Weights of a small GPT-style language model, trained from scratch on English Wikipedia.
Size: 12 layers, width 256, 8 heads of 32, MLP 512 SwiGLU, 9.71M parameters.
Architecture: RMSNorm before each block, rotary positions, no biases in attention or MLP, untied embeddings.
Training: a variant of Muon for these matrices, 7026 steps.
MLP neurons of a small language model. Each row is named by its layer, matrix (gate and up: input weights) and neuron, and shows model dimensions 16-207. Each number is 500 + 25 x the weight over its row's rms, rounded and kept within 0 to 999. Numbers have three digits each. A neuron's up and down rows have the sign that makes its largest values positive.
After each neuron's rows, "fires on" lists the tokens most often at its 100 highest values on Wikipedia text that the model never trained on.

L9.gate43:526505477513531500464480554530517517540503485548511506532494520541473515490504496489507461522513525495466505466458529491515468486527534488481487480486457518480473505529558494509482510508515503470536514524487531543512506496496489475494483531501537466423500485518498507502494505484486504486491462488520510507534534545483476497486465503492511508507509494485494526465469527531544472489518496469490499491500511501513509479500490531489509487493506477520513495484481475539507497481514541511551549510492502516493474494485509486522513539453460493522503491543481511521441523508497461453
L9.up43:494466496464503499528462513520481516544512505528494487542516490467511518504456507525521494497498498517524527500488507488509482456513553497522537512470465520517478506493507524484473540512490482481510504505463494495511517460440459486472518513558480517507498503494517475559521500468516515506466536428513459503564487521523480520527478434486509485499459514521522497478531508494501463511531478495460484524534520547506512488529468444491480486485503512482507496521504442509489504513535530434481542483498543517523490519485513506522485514458541476488517493532517451505476468495501510526
fires on: "D", "vis", "–", "ot", ".", "o"

L5.gate506:477482529500453492485511489490496485515504505480497505524500542512472536512497535505504498513463519476496476467452476520510515473501510554507477539517491513521494522494498547478522498485509529520491513484498507496519522473452499483452446520504480508514433506531465505509450451509471476480464542525500524478504506503482495521445480490519512510520507504478495467519455467518470535516504506495488424494482527516492527493487497497506492507513488524498504508484471507482497513516505484548506490487490517476460477445531489443508515512465515500510532498481493468517521499486506554490
L5.up506:590511504498501515483519475509465456508497533508509500519459476524458459503526488515499493498503512521525461453476524471515497487497471474503496535524493503522510471478499437490512526497529521488521489468488468562563515518513509494504518504485509510469451496493472516527520502486496498468492504544529469522480525544504511522500505493497479518495501500523517534512491526556517514482498488525516427436470521507447529507469483500517486490464485474483459451471453508477456533479538535520549496509535496523475536479501471467514459505505517540489529495485429504497474504460488524502
fires on: "| ", "; ", "/ ", "m", "c"

L5.gate83:499506471466453461487572551456538519489513494485517499520527512510474515474493502499485462444490530497486481510522489521495508437476517505479494441470483530470512512504510503452497498477488510498471479456508512512476522484493448502502498522461505518490465466505531459470464552501492538489523506525501497490519535457521553479502478522533547478535543498478491520522485450462518525527493521451466504490498497489506515522462457510484476498475530493497522512525428504514485485474481482521520488494507489526492482493511498489478488488478540564498505481476492508516520519476484507488
L5.up83:517500517461524492499530497476497496458500535502465526539480528496483520491518494521513458475469535526529468504485491489473467528520503465507515483467485487457503491498484508491479498517518503458472489471498483544515494488483511501499468490483468504514494541495481481517454523488452561514488572524501524467489482498506491542484524503536503463474520502539489516493491483455522499470498498561498504512486519492484499503483479561529495501487537514452491486499530503504503551463513532544527498495505484495495502538534479533510468523537502470473506496518482502526558502480526462478
fires on: "ens", "; ", "| ", "direc", "initi", "of "

L9.gate52:507496546528487472502493496482552541547464517507472494488424517508495521481491480504486563525511482509489502522521486494563514508489518522491490479462472481499517480464470561475508519482510540499502513518529483476532504520551481461472542506548511466532525487553476508457482446492495532509517504492481534547526473479477498513486511511483529483473489525482507497497479448497555479480513518519500474545510503466508473494483483511473473488471481505507456493479509490548505523492513521517537507543447542490516501533462530504530530530517520538512492474495486505517476466480481488497
L9.up52:499487565484463475528461544499493479504509498520488521465517529503496499471505480526500494487470532471484511520503441492499508532506510459490483501488528459519497500492511504513471492500529517435518539514514506525512492534494503497493493524545518482480514475525501506511519481506533486510521501515500469507537494543482491507457477495518469490492530515535483535484542532520519479490497484519493465571540552492518476515521510508485464519502443525484428527505524512474501521503553506520523471532481486535493492523537481478457453500513484448497464485432451475505492464508463509506
fires on: "K", "k", "P"

L2.gate401:504519503480498517544523517511515436467489476501491535540504484545496489499516496559467510506473497505471540487537480520495503492486533505500473467497494459513482512507500526486528486513513475511436549484468513498528504492548516457508499533491478507453495505519518483498505557507531449489513447464518504525508540472482564497488504488519573477523513483466503459485534447476523501519519498472486476492511509503468480511555500511506523475491508527536516508483452531484518501482451484510542523517453487516485446510496460505513572498478490494515479476517514526487536500529497501501
L2.up401:484515487537559485509501490486528459477476471462508464449537515512513504517502471533477521524451503494461525508492470512469533494488514442516495534477481475514530537514497475452511462519495468508479515497497505482480483472504545489492500487484447466446495492486495520512554515505533460506455471490540521513531520469500476506509521504495507508524487472472480520520536489465521546499513544493489490468477514530552459523509497485497504495508527492518489495481529498469516485492541538511559514512509494524499470515492469478526524498473482515472526528508522508507505478557436494467
fires on: "first ", "ar", "act ", "k ", "ey"

L3.gate502:475479491494509452507427494519483522478476530545523525504538512502505450450504507486492490495509444520457526483528503460487510494484533510536521501505500462496517497523508528520459539503485540529518485541536518487517493448534531531527504508521483512508502490521479475510494501490526486466447518495510485502553517510515508528550426499488513476518517505530536507467547531465528501492489522538503521472490503486529474488522471494473531536476488532535491495517446523507505514484506530490486482491496538507471519483483462517459523496480508504495522471501481492469514482478500496479
L3.up502:541538478484466486494469513491505544511487511499553512498547508508530511555516498497468445506491544529535489533490467459521470518509518481478517507503531504455496481518467488478486457527495507508531488518509510489505496486499509493482489472489512483527514459523517481561511550517517516523474485512532488485497495496522515495506463481461508534512458515472544508501461531540495494499479482502516477473432537514482487522498489477499494490511553525442472522506499483458515522486496522493505473503532552474514518523487515512525532518519473476509494516474491459527534497448486557496
fires on: "===", "th ", "Victor", "Represent", "st "

L2.gate300:510527499501485494507517475481477458513508510452531498502535477516486469436482461433466520494507498490517477498542499489521464538516547517536521514520456520467492491514504493489472488499530493525532489501518486530506506546497473482527515504502479474449494461513508475491473486497513463508484501497475466453501533496504517449527527481512525499472484510529519496488533532485494488498476531494532486474486481533500504523499526542532506517540523484548483487467482520519518515531468518527454469490467505550486482541464511530471493481502524468526512509511491535464522515525490548451
L2.up300:552533489584465500512465475488439497482506483541514534490512497485509502491501507497453509527525535521446507480496540486464498490490529482515499469545527516489512478506506455490512546493497469508482494505496536512495443500482540494498521517499496482496526529512526464485501517508503496488531443482503483526517504482528492524502486576540474523486481486500522493491468505476494509486514516493466484487452507497500508515506521499468514481488521479536505563479473515510475498509487466529538455526502547519482525489480494497487507483496500496534510497471490489527502468544490466509
fires on: "un", "ill ", "t ", "other ", "unn", "e "

L5.gate311:522526459505524523485482494519501468501528512563498548533553506490479424486523474529457467493486517526494522503498562505452520507476506496536483485453521512554501488464502528508467512487510498516482482489518513496484501496525461464501506542538502495440529461468510506494481482456468522517500495526472510532472527489479514496459476475495499502501520569485480555499455480479511451518514473535485469547517535448491483503514498504533498436517505499473475486469486487533493499489525497492488540478493514477492500472528502465498525527474484524484504503514495534496468527493461529491
L5.up311:483505434514509496487488515503534495504535519536528462530540492473542483464538450484481527537488477504496498520473497499460533500503478472507526477522497490519509470487432474472532441498502521529511489525491506481534494497534519493485462524505505459498477448483526470541537477487504539514493523496540505512497480506461498461522535469539515486506480516488526539510501472459533471542520485510495465484503528461493547493513514489515520520501549496493483527512504493509465494528538457467489511469519472494539497462482493477503550487480505485519498473451458488500488524509508487517
fires on: "\"", "V", "D", ".", "S", "ens"

L3.gate284:473508499497496470469523500519514488500525451513510508489491482493439501493503479502478512507468504484528514450451512524501467511517550497515525497563479508509516459459503496523472479507450491493545464495518547480482443519496467479491494483518542492507500500516514488504494535463484506495495488575477507511428480468489475475520498513529526509457495505519500495548492504434480448426498447486530533477503517484530483522474517477510485512498460486496465470503454520555536495484479493498542518492489474521502501517483528507476530485535534519500492505477485527515508479488516509518
L3.up284:479525526507509460511475530519512496522496460492516495465521441543485527528517488539483505514446504505514486466470500496551488495513544450501493493507475539506528496478489474504496469506461512485536500474517501453500485550509503521475522504533546514495539531516502511469483543490480513503512451546504530470450466495480479467494498487546514539500485520510501499503486494443483470510501484513549525499496522508498492550493517439464460493479465476525461513516469493521515488485494478464528528487490481514511524498545495522484506457532521553523499503481526492487500506489555470535
fires on: "Bal", "om", "pris", "mil", "Ass", "hom"

L3.gate124:469540488454516501516509523513493533507520508487519461541471531500515494513509536483520528520509484532484491461496496515481523533559461468531498529502518493503554493513509542534525488470478540474494521500502469463482511480570454475533509540497502514467546532489494464453457478483489514478506439491528529529492507470515510459502540515484508474504501486477535527556484524526489508509518474511493482512504540535519513499460511515493525497525509480511548516521515485504499476530505538557541510531494469509523481538514493541503505475487516511514487495456494518476534488484511474511
L3.up124:485534487461525528504465512504488475533493504503512500518510515468507493512492522480509497551512547494494470486507536510429477484489498496497521502503471510498529522432492554546472496503516507490485517462470463479477501496515487526569476505511525481460535535510462463499461485486462494527510487491518482514510489496477502507487509531474506518490451474553497478551467514474484477499503482487503517531458544516494521463508508523507516492492525465490529538531479545517541483488546538534527487479520504482531479500508463468462468495541485473483490491538513480460506512473472521502
fires on: ". ", "an ", "ary ", "'", "t ", "y "

L9.gate505:499499535500453469512466517482478516520490513508523474532480481518488501497498489480498499504510507533472498494497477501535521504530524512503518479488540506435517481489491524486518472498493455477493537507450500477510522509516511450518505501520527513516483544483499493461483489520490505486477560483496485514515472478478445493461526499510517464511433519468517556529493465468542476506521532524522557500486518498528486505472530530491501551553517513472490496514491466519475540473496507504505511484543459506520508541525535516496521549510483445587486539499462478460497494467486501504
L9.up505:501472472503497542495497513478480431475469533526496526545495522529508482480501482485493491550506572489485510499471488510572456489506498537470473464512507482527529485469517459520514498515515484509504493505490529535494531513472486470473498470450493511508468484526518517544457498486504501505516477478530513507496471506505497463498514545489513471502492530486520568494485489529496488487517456521514506505507497539486537521539508481494466465526452542465514494503522475459507534482516525470544473513467506501469534492517458501534521551480483455521469498512484469524490552475516494521
fires on: "B", "K", "J", "P"

L5.gate366:544495484554511527507560483481479468484494484498482511494510496517469495544543550530512463537513489426465464526505493453500489470495531448503483517568494497534518504513535519458476508539452521478485488491562517458520523527462527526492530503483507515529507524436483512489514474488502499496513473520489503511473512474540526464485492512513510484495512465476526481498481487498492492490499487521517546504441496535461538489517494484487470513458498482506530507479483509474490541516489524507528469481523492457467491471482515494535543489509498491503450524533507492502494526521499480500
L5.up366:539469508471480461482489486486521489476511537477455470477529471519503469512559530488497462496518498475500481497481489489521495518500543501505517490519491515498453476557479471518504500521514513476485520513509497513517544537464499490463526463502539502505493482473516484484439504482495487478509525493542499514481541537527502531520519481529492492504519499527504482471526503488487483469492470520474516496418501514527500535515457525509507508559514487437530498507509505510496524556530508546485480535526503458486427496504531501546515500533518492501496533480508460523459546529536519487
fires on: "to ", "-", "and ", "s ", "of ", "or "

L8.gate5:525532493474551480496516500481501491529517516490447516510458485521533520502462517496543520541481464500525491525491463451497512479480525521499541475500500525485512528520520471491493485524492526456517548537507509499492518529475490479508478501506538512509483517531460503516501531473507486463469462512529475501454488506480475507476571480475465522493446523484512487525484498481489523499479456490472489459545510479490533476534525523459487509496459499516505490465519526525498493517442524526502464525508519477494524503487458519491519510517541516482512500507511549511506488556473506535
L8.up5:481495503514504453451446516551513489480460482505494489517502461446518514513488499538493528470560509485528507492486494499493474479509536469515498492541486511486483509498497543504485528499473518550513525492493515482454504525483467533503521515494528508477525479509498512494494532488497536486530490493553526530530495518527487514500472533500478497529509524476466537445500453494487472497503492517509479522505477499487492550510462509515472467452487508519520543496539513500512494470510532486511528534455498471475504506523472508477471503507509469495540487528518488507504497480552443480
fires on: "the ", "as ", "ol", "om", "es ", "hom"

L8.gate254:532512503502555495523542463527545475517478511480534492493451511518485480475516497491560466487499510493455500438511513501471509515449455525508549483538498532511529512503540497541484506507527491455488522459504506478524534541498473480488507521504529493529518524461505450488505502525525558487495485511491565508527536529482516506486520523484477488537501498474531518544506512526435489460503503481495524535525460486488476530483516534548524516516504479544529480460503511545518480488499526506485491508508485492507466507499492485474516524484486497533484511500495475459559477516491527516
L8.up254:492501511514492474535514522518476486497462493510500466506510509517552484480490493532493502466505494473489496497468500493516501506487461451519540495501528463474529531500515502484466511479531528510489566469453486496521527528532490542536519508455554475496496520494470464504536478511482493468488495511498551505513527496536544527504513481501530552513502533486536526500578485480497470531473472482495479517536472503553491494500502497450498489526507498485546456495467521525507521486519534509499537468505465472494468496488547534457541517488516465503487507528515465493505515467470504481
fires on: "an ", "'", "ther ", "ack ", "ought ", "became "

L5.gate254:496458476509537533513500521480505463497517532549492496516508508564521528507476464506521507505503480513465485512471532515502472526454463502492502497504502504541513499508493484520466513521505586507537512531497492479502489479516475517506485470527503502490526508483523524516476480540516476485488505456479542538508528506518507516492509493510466470520537525502512503554489528487482450560544474469488525500485537533491499478509528515497497490470516468518517479491522505504452483548511502537487497501476503534494574515488499478477507483510516508502478549450556474511485507532477509478
L5.up254:465487503504491476545515518479471491476527504511520510525479438524516518522482539457543436512528518472528478473536480471551499475514504492489465485483529493486467442514461530495458511460544479543537510508516491476504523487531573504506503497498520494468528519532521488481507452489460535483506527523503487521474492495456501474505485487565442512485496505534464483503489471513522484525564502473498504493490501503472526504529478471543522514502506493462516490539486556490495556508501530532510468457451510504457509495539516481509489513455506516494493484527483493522533541510501502511
fires on: "- ", "ak", "– ", "os", "r", "ther"